config.yaml
num_hidden_layers: 14
hidden_size: 160
num_attention_heads: 5
num_key_value_heads: 5
head_dim: 32
intermediate_size: 448
vocab_size: 2048
hidden_act: "swiglu"
norm: "rmsnorm"
norm_place: "pre"
norm_eps: 1e-06
positions: "rope"
rope_theta: 17700.0
rope_fraction: 0.75
qk_norm: false
attn_scale: 0.177
bias: "none"
tie_word_embeddings: false
parallel_block: false
init: "uniform"
init_std_qkv: 0.0353
init_std_o: 0.0
init_std_up: 0.0353
init_std_down: 0.0
optimizer: "adam_variant"
learning_rate: 0.00125
beta1: 0.9
beta2: 0.98
weight_decay: 0.04
lr_head: 0.00384
max_grad_norm: 1.0
warmup_steps: 423
schedule: "wsd"
decay_fraction: 0.661
decay_shape: "pow"
final_lr_fraction: 0.05
batch_tokens: 8192
max_seq_len: 512
doc_mask: false
train_tokens: 121500000
max_steps: 14832
dataset: "wikipedia_en"
MLP neurons of a small language model. Each row is named by its layer, matrix (gate and up: input weights) and neuron, and shows model dimensions 0-159. Each number is 500 + 50 x the weight over its row's rms, rounded and kept within 0 to 999. Numbers have three digits each. A neuron's up and down rows have the sign that makes its largest values positive.
Before each neuron's rows, "fires on" lists the tokens most often at its 100 highest values on Wikipedia text that the model never trained on. A number after a token or word is its count.

fires on: "th" 20, "ment" 19, "^" 7, "al" 7, "ad" 4, "ex" 4
L6.gate301:487517431524516466481474511425545396444459498527421609561544507483461459525622551434500554536506484480502455553502507466456517469475524428492507480509453506583441549503465491593564514457595452440531475507470539443590450499412519462532380547420441427595449546439477431610470573590454478434464453436510488519464517510471510493459492420531476537448482477498448550466578524426587426458509480498492422454570591530480516577438571440526569508481429505523508508545522608503547502484570504
L6.up301:446540491485359419528505488573503449490468433404453536544516408592478512489513469504594552413475522501505455539510512495596589474582629402501493458574567473460555491609435378558492529558488458527518580391464570477588500549479529500500548516492508495517531457505545510503615498450489485576475524454521535449540577532476472514512490491498568480532443555534499481494448473487479445467492494566438506498453509468500500421479553459559464568506454494592497555520544372456508537488455600

fires on: "ies" 20, "es" 20, " V" 16, " Sp" 8, "ic" 5
L6.gate326:491409458519527477496488530594504478497500481481570453472466449489551454533527528494488540507506544487566514504527555572435396540517634504382629479586526378514490538534495417499540491622443484472546455485522569505543567419540495495491540478547489482493432404483513498539460501466487556532491460468440549499441442457590490517495508507467541532579470577548659481534535575451489485532526427485428446470590466500495512486480512509564396530424533521520471421465608426480486546539539419
L6.up326:476422459468507555598447431454495472536473548517510555535446540535514509566412544504513586447519516448521557513652469461498462510424520516563483450513440440443509463521536451533507570560479547494495539510456501404527393546579526542481568481484518422424479465512517531483483537467500432444583599529491551502491503613516562565583462447547544439412497572476485563472431430517494482493471638534410563530536547493405461544514406439573512472544424467554561505534464515520489502531580485

fires on: "y" 32, "u" 31, "a" 12, "03" 5
L4.gate265:499581539489553604468479482501540562452526530429489458493448448600589495498551448474530459569543424505381523513475520422446541513531569553517500447492449426524526560547423478487463494479443560515439546504556477509539623464484518494501525573442451522481423468457486474493514485393643510625408430425560431470559493482396396441487553553488548523418490476488458599572543497498501509468470481546554437500525494539497438512479513613420508455472465474439466535492526544521484479557473507
L4.up265:448620485610533553490473536453549559472515554474454575459470372558515593533459449470570483589474480512442437448510452483448572559521517499513548419454451493540445499512511505530452487479485494507456601552468537576526470379428496463426485638505450535444523430502496539467489468516576482597440494484475513400461460434389493468474530521486558477446539524512509541563517510464530593542481550570553552500513533549550421593547540550399522484529461481447519579483519508573498430538488470

fires on: "gin" 17, "or" 14, "el" 14, "gan" 7, "n" 7, "ar" 6
L6.gate92:469449561450593436554501474564496569507575498434473513431471457536671550523568598488490518618478471452510484458478554454548491404533528504500484459553520504482547518525484431531470601465500487505513497470587503494455472521592484540475552541502420496523385574569506515454444556529497462470455467545560483655526555502547533558552483485575431462519446499433442481494581517489488451526419454564538528508478398598466558434451470484543498513443555440463536472541470505544508554556451580
L6.up92:517493562515489412561540518473481553493536520437459536435475453449568490478501487506517576583553492553518437463452548515483512548569499539507479492516583620516501497468456506530446548458479472412583492497568549476431495551486511475444520454547473497450454512567499403423439519655497552538491456595524531525577549486564592510503395457544470439538545507494501381427531410515482642475539548491632498479535524555495485512548524501560531487509472429589579489554513461554595507462523570

fires on: " 0" 42, "o" 13, " |" 7, " 1" 6, "–" 6
L6.gate417:551474508445482598377487433585525516474594496567462420588451507547497483509547442471447475411521541520442526446457525525461497437438511369507478535452529520513504490465495517442520532607509459550538429549531549435466501509541550593496573466496455470495499573522474559454462518492461520539506451518536457446451433473572536545571420472444424607497460528499481506445586417552593455393511525525488565550498535437406481464561448460496556477456471481463433427465528553613491539554560521
L6.up417:484449605541576496449508557498431404556520522548500505419487548485506426478548516478542511628515524521477585491439502484484530531386493610532483504512501551479475578544499547616427530393596474520381457501410413557490503515443521485500385430536485470501520432507435424500532497520541478471526482434510468529483546428445583465494495545497518495452490451536403422575511506471540352530408484534517411563501503513478476505511551437547475529517464474550559445535435437485529448470503486

fires on: "ra" 21, "us" 15, "it" 6, "i" 6, "ine" 5, "ad" 5
L6.gate168:511546470557520496457487561525435573494480513463416449582532432419460542553512591490504464452463516490527526370502529554537446545516488541504500505500511535542459510506510397552516491572422544498524431537599505476456471456628515399495498477453465556472455551452461523542454470438514465439587429507459441477498626510510435618551460458494489471466489556537489469469451537475418479510588459561409473469475563545505438455409524545535530445424430536596404442528510438494574506524573571
L6.up168:496595598417447482459508566463533554578501509507445512572444472538610437437436498491448420552481598581449492450574539481480538510452481538532461428541585428555502502399473552513505520537465528481579504414533553421481502575532474538466474547487557426596521570469568466540528539585508521546453447494509527445582466515515508516507499557526462508506495535471506582565512390489517396492532476459411559476530507500572430537490510583455477479579555579554552468459450581491543587476568486

fires on: "ster" 19, "el" 16, "ul" 12, "ard" 10, "ong" 9, "ure" 9
L6.gate34:542474471476526500561433507534575482447501516555509549490361514457493524513510561426460412544533484462483470485417597478487451578528492399517483548443531410493546501518481463538504526506474455500491507438629477483470506557436514510479395480569431388510462601583576492495455511526458498422544485487529544521523565524442478466597438371412413464510512362445426478536619486538454547519497507522466462438496503478515530406394493501524447476568527538445465539515457522479530498543491530
L6.up34:578516553529527408529417530451559558501482491555496477522411419419599575624497551434346477507490510388430407509461569532467516474501433494502511462484624452461524478389542513456489451528524540520537480449570449545583471500530558564429480406540510533599456480533541466474554560481528449494472464528571527468449478520522525444472543518489455491503540499478539466446476493456405529590453557459453467503480520492454478454442514540474433442536505553530521539613448454435461537550545475

fires on: "d" 27, "z" 18, "am" 14, "ard" 8, "act" 8, "ong" 6
L8.gate175:496552429523550677487464538494541525460415530472602494487352575474537395552603481425605480462477446474483469503556509522565521455553608433426517537475565456484382508574477521541494470529503574549441492500553539464482541565491506468525564481498505522499572461452461512461450431592506563502488392458459479496538487444491513476476479467493480516429420458540514469483497484556480553424398495545462480488500547441505435552498549427466547501555521448485497603541458484526486441545435543
L8.up175:470443494489585484483356456466460598482522500506501549498452456450463595523483462456544595520467456457503398502484622432585542518559531523514521443441507398493552514545478557489479498610482591522418485397522506516480551571526557554452517573489530452489444499485588519498458511487502470464419516575524531518628537573532466481483469462531460454541641474563468540513495526470488484469472617468519507386526564526473468560454531539517472424487517614495529559589466473480505473485509506

fires on: "ol" 44, "ar" 44, "or" 11
L4.gate172:467429533526478497522442403444467434510479555549467555449533474539467506496514541503446460605456469423487528444495464402407486504625502499542470555543558489580457478545455411443555540428541470496505512389537479431597493491460419505545465522619394516459451533528636506508471521487547459537483539472476484519482563457442514450545554410588543511415519479484508441566509581469465521534432518474450494480430481608575541419438538466510525489509587511552507489530590533521443499561533534
L4.up172:481481491498551534503571467447532518544526497550446452406544423426574483385502405500485550611568567537498494477517576410479548488425482490431512496551548493523513502550434525472465515488435395504448489497503485458488429447449527540469464503496481481626546527577489534491421514621536408503504591441507512631523523570457570466533469506450445501592379491500427489470489559548487523553480558509547471514407453531487566527522461504474481495478544543574518485605624521521509536517426484

fires on: " and" 44, "T" 38, "%" 5
L3.gate152:474560521507596461533535543567551492473418486535511459532458557517512622409509511466456439513464526476501535453583550481493572434457459458492544519398521513547470495451537514488463556510579482556476466442485525496465524565513473567465486616490522677600439486556492492510558531547494515664488463467542496425437519470487529433476454540511515487500509475589518392516485553471533529522542565550395573442540613473448521544462492524488379547540538518559486514465479553507412454554525503
L3.up152:545512498511478497586569653462543512480542513445525497430508488566476577472517512520456462504469520476475550538410450539512506558461525526496416578491487486510488493509465452450486488525504558556583469557438509536544468560520514474540466504555491593482518555399556555615403571538499354387468535431496489516449525523481437467520482505470521579484468542535476523513411526558568467532480445474583453486479565523461477474464490475468315525449495606618537494458398471436513474533498522

fires on: "a" 53, "ci" 17, "my" 15, "g" 7, "y" 4, " her" 4
L6.gate172:486531450473598503531526473490435482491424483474503493504454465546471568570494550467504486572500417455369514567447614534462388450512509537506531573543491475525535537557476528551532510475528542485416582528497496524533542530507544507447515478500502549481530522464486527484515479482600388477498465383518556443571480586493510580443461546541453412426522468515492639546520508482469523441438411512451513562490504524477534450493481488490492560343488518466532491501435546618494648555422545
L6.up172:435478468622521480413451438385535442469539595604473484463513550393450422472476525489424467474503483475484425469462484486495394497484540526486490521497439517599462471494516473495474570419514560525412547443398481552538501458533509516486505508567499553454526553456505530602493535474559475443458395445492517492490399592450439474458539520472496515513470575506525526607484478528460536533542485481501540533519497540502475535550470482418636501422560570550546472439496367557542540550455449

fires on: "ri" 20, "al" 19, "on" 11, "th" 10, "lo" 9
L4.gate168:488487465472557512480465555562472446529528498435521536526506537525475521465553537449500531540513463556498464526466404524478572438458599437502495578483377458514484551552480474535394493403591444526511535565566463459504485540442540479444500549352470506525546498533531540549571603455412485442466530468626471447643619522500460436446459547465543545495547427484462535528553497483563496457419534500523478410519537454544456463421516517488528505444591522494566476445461550571462538566467478
L4.up168:460521531505534551495469593521441394524586504469475516538514522438392420458467491446538592511458509570532417517476491526536591452466585430526446544449466502465424482539541493568368447396575423544560519538538503475492477481428530480482529574418492573527617489502554512534535577492418540417472528432548539424555551460472508426402501578551541519473562489542516514513498427463597528498455509455535484398484536389527462515532498536478585530532511525567571491483488548514504528512467488

fires on: "or" 27, "al" 25, "ative" 8, " or" 6, "ic" 5, "gra" 5
L9.gate382:597535482527506539494470469524464571479496552511500498443489505540492579489499456406532536513517504468507614434528435522498478425502521464440469478438483536578557550538389537445562654527513402442562469516490494524532478483464558547544536517435550469532540553449440570456490490637495446520563473420514509475486522589546534460516467413444585408547506470637469559463507488461543385425480502563471527453537477530533413549497491505504415440507485499527466449441511597509532503535528612
L9.up382:554513519551515500517518562500514392385539485581490453492480531487560488576489512552566471529538616495489533510541464410422383438559587423468440452430478435552574490514560535550558506502435510485477459604485424459486520554569531567494523581409527382477593461463569511501425559525547534506468495403526527522545493454546492411482486475535594474493447491491524541429544533489443408480432592567482489479483526535580523481545461494525537547450472570533473419443514538563474566516477502

fires on: "en" 31, "ar" 24, "for" 15, "y" 11, "hen" 7, "or" 5
L6.gate247:418429511460496477489480498488482443466412490548535541437584567539468442524528507471412503595517434482490468555482533489459551471522515500489616514585478507663406525484458448494481472504526493508548527548594440485485515561514490518520580537538467429553492532546511499554451471521498578500514489541581401545491540600435469565544501511585503444479547532546473529466544518406462497479401474460574454541444383559668459513409583510478493557515504538461583482519507508562578515536520489
L6.up247:573526464461543496577409532484447498517357537561540489447520474511668489528609467504430489613577497444455485504452442586497507443422515480506471602507570564529363523504460518464541502440596432398543527508516468486442489583537507483497511500508497445527472472460523472418439487580550445478524474511519496506545438502537499591467534428486588523520494504482494507415533586511547459465454538519546554431440497545515487531444506472561459560453496438582500469436479451582509537456546553

fires on: "ive" 30, " and" 17, " Championship" 9, "ie" 8
L4.gate173:450562516526560478367458493491499473457563429489518480467396517498563627539489480590471537546491530464510553472560573443578521586499474368442494474472444503430547436484549530568507482471498448468514533523527482512511526604521536469472543496507520471557527444519399482548458548533424504567392534558498505605489491451458572403465462475577495494497381522516424510524529475383488455555482480523449448443489556519471443591536460474547521518488476521606499627558531463508468569496487534
L4.up173:526532593435475496533449518537475554524540505499531511522578515559467430405428502551538522529505489495491513501501513517501502541472478432563456463479444450504537516499520516443496427456551457479569445395477560523502549534441517666520461403672457562481526550451432556588502541491483442490489436491591489531467545467529516480434483516521560519479443465483455580511512500392498547554427424502502517518537529623622564484518454438503428546500530505580540489459519511488474614470368481

fires on: " |" 75, "–" 11, "-" 7, "ar" 5
L9.gate198:464451601505370472571417403520529542495493556516522642435530523443499458476607541488509464464523501494431552478447519576446397537516452395540504578327525470564584428456503479445509608456472483621531451464569501473505566499508477450505480573491484502460468512584536502438450535519471499522474494450551474588452453510456497587499472597538476507429474473527515456488486517580494481463458480427486532421454496489452522465520517520533516448418474480479406473483509559486515546536521534
L9.up198:505479426550473532520523561461519385557509558445504402503551505508514514529501629530530535500517512556434452485504590421486472532453492541492511496457613628540489551528431512548423521492514517516469489548456502506509480540499560476440404485494553465500492409517463516505458599566555437504436437525544565529474595619508573529557489553511448515563474495516548466533445495501456565589450543509458575504429528398522479434525479490373524492435540545546463403525474454399488393538489443

fires on: "act" 19, "ra" 18, "d" 9, "i" 7, "on" 7, "en" 7
L8.gate48:580561472485553490476463481467484512487411570480501535557531523417606399442559437407461576578525433544497460524466532489508429494595614477501542599416492544559521539469473422586551485522512554533510469524565447536502508552513534475487440512499551443526476543426462528562469494475447446520475335402540464529524493444517408534495502485506456482580494530446450504412511534440536459529594483492498468437598421526566450528510549490517490545517478499554585496498441403480522491433538578
L8.up48:478565551482421467541576517520554586547525461468513405432480540530509609552534505446507473458440597502488492457544489548537536518496512465493469591469434484543563533518473479509502571515447605479527519374500520586495505491533486516557557480557561504464537486549498513513607452529620423479397543521539540452635469477541520425489505496513467410563435465500559533464454403456449521549536521520432477435625400441566524547455498568477466426534586502475549530528496416494539502452488498

fires on: " and" 66, " |" 34
L3.gate393:454488524436533464517589608534482514458484501522479539507507502463548571419482488518593537445455549420468492481592451497587554555442477508525506508486465526507504499393469460581524537456556456290508477393449436491538560567540543552402498507504454544570482518539533515530509498446573505485496522502526456443433478461490554501598446560541535507414486466533471667477485445431567500575495530543499564514554571555481498485475443462578492573529499533508432498500476516548414526490572463
L3.up393:519472500572430533454554470476470553459545582461473569416448464424491427499475427523540429536528481567519544500399443549490461505482574571498419542439433481480503481474453525493527524492584488495557433581517539492495479549538477461584491543570524513355548542426493554518406511583482504528574494466441522566485542482456531520630489465613531459426427507542393510440535474536505495470491487551571524441466486561562463482471505475524523487498526587558424526437414435383523491443434548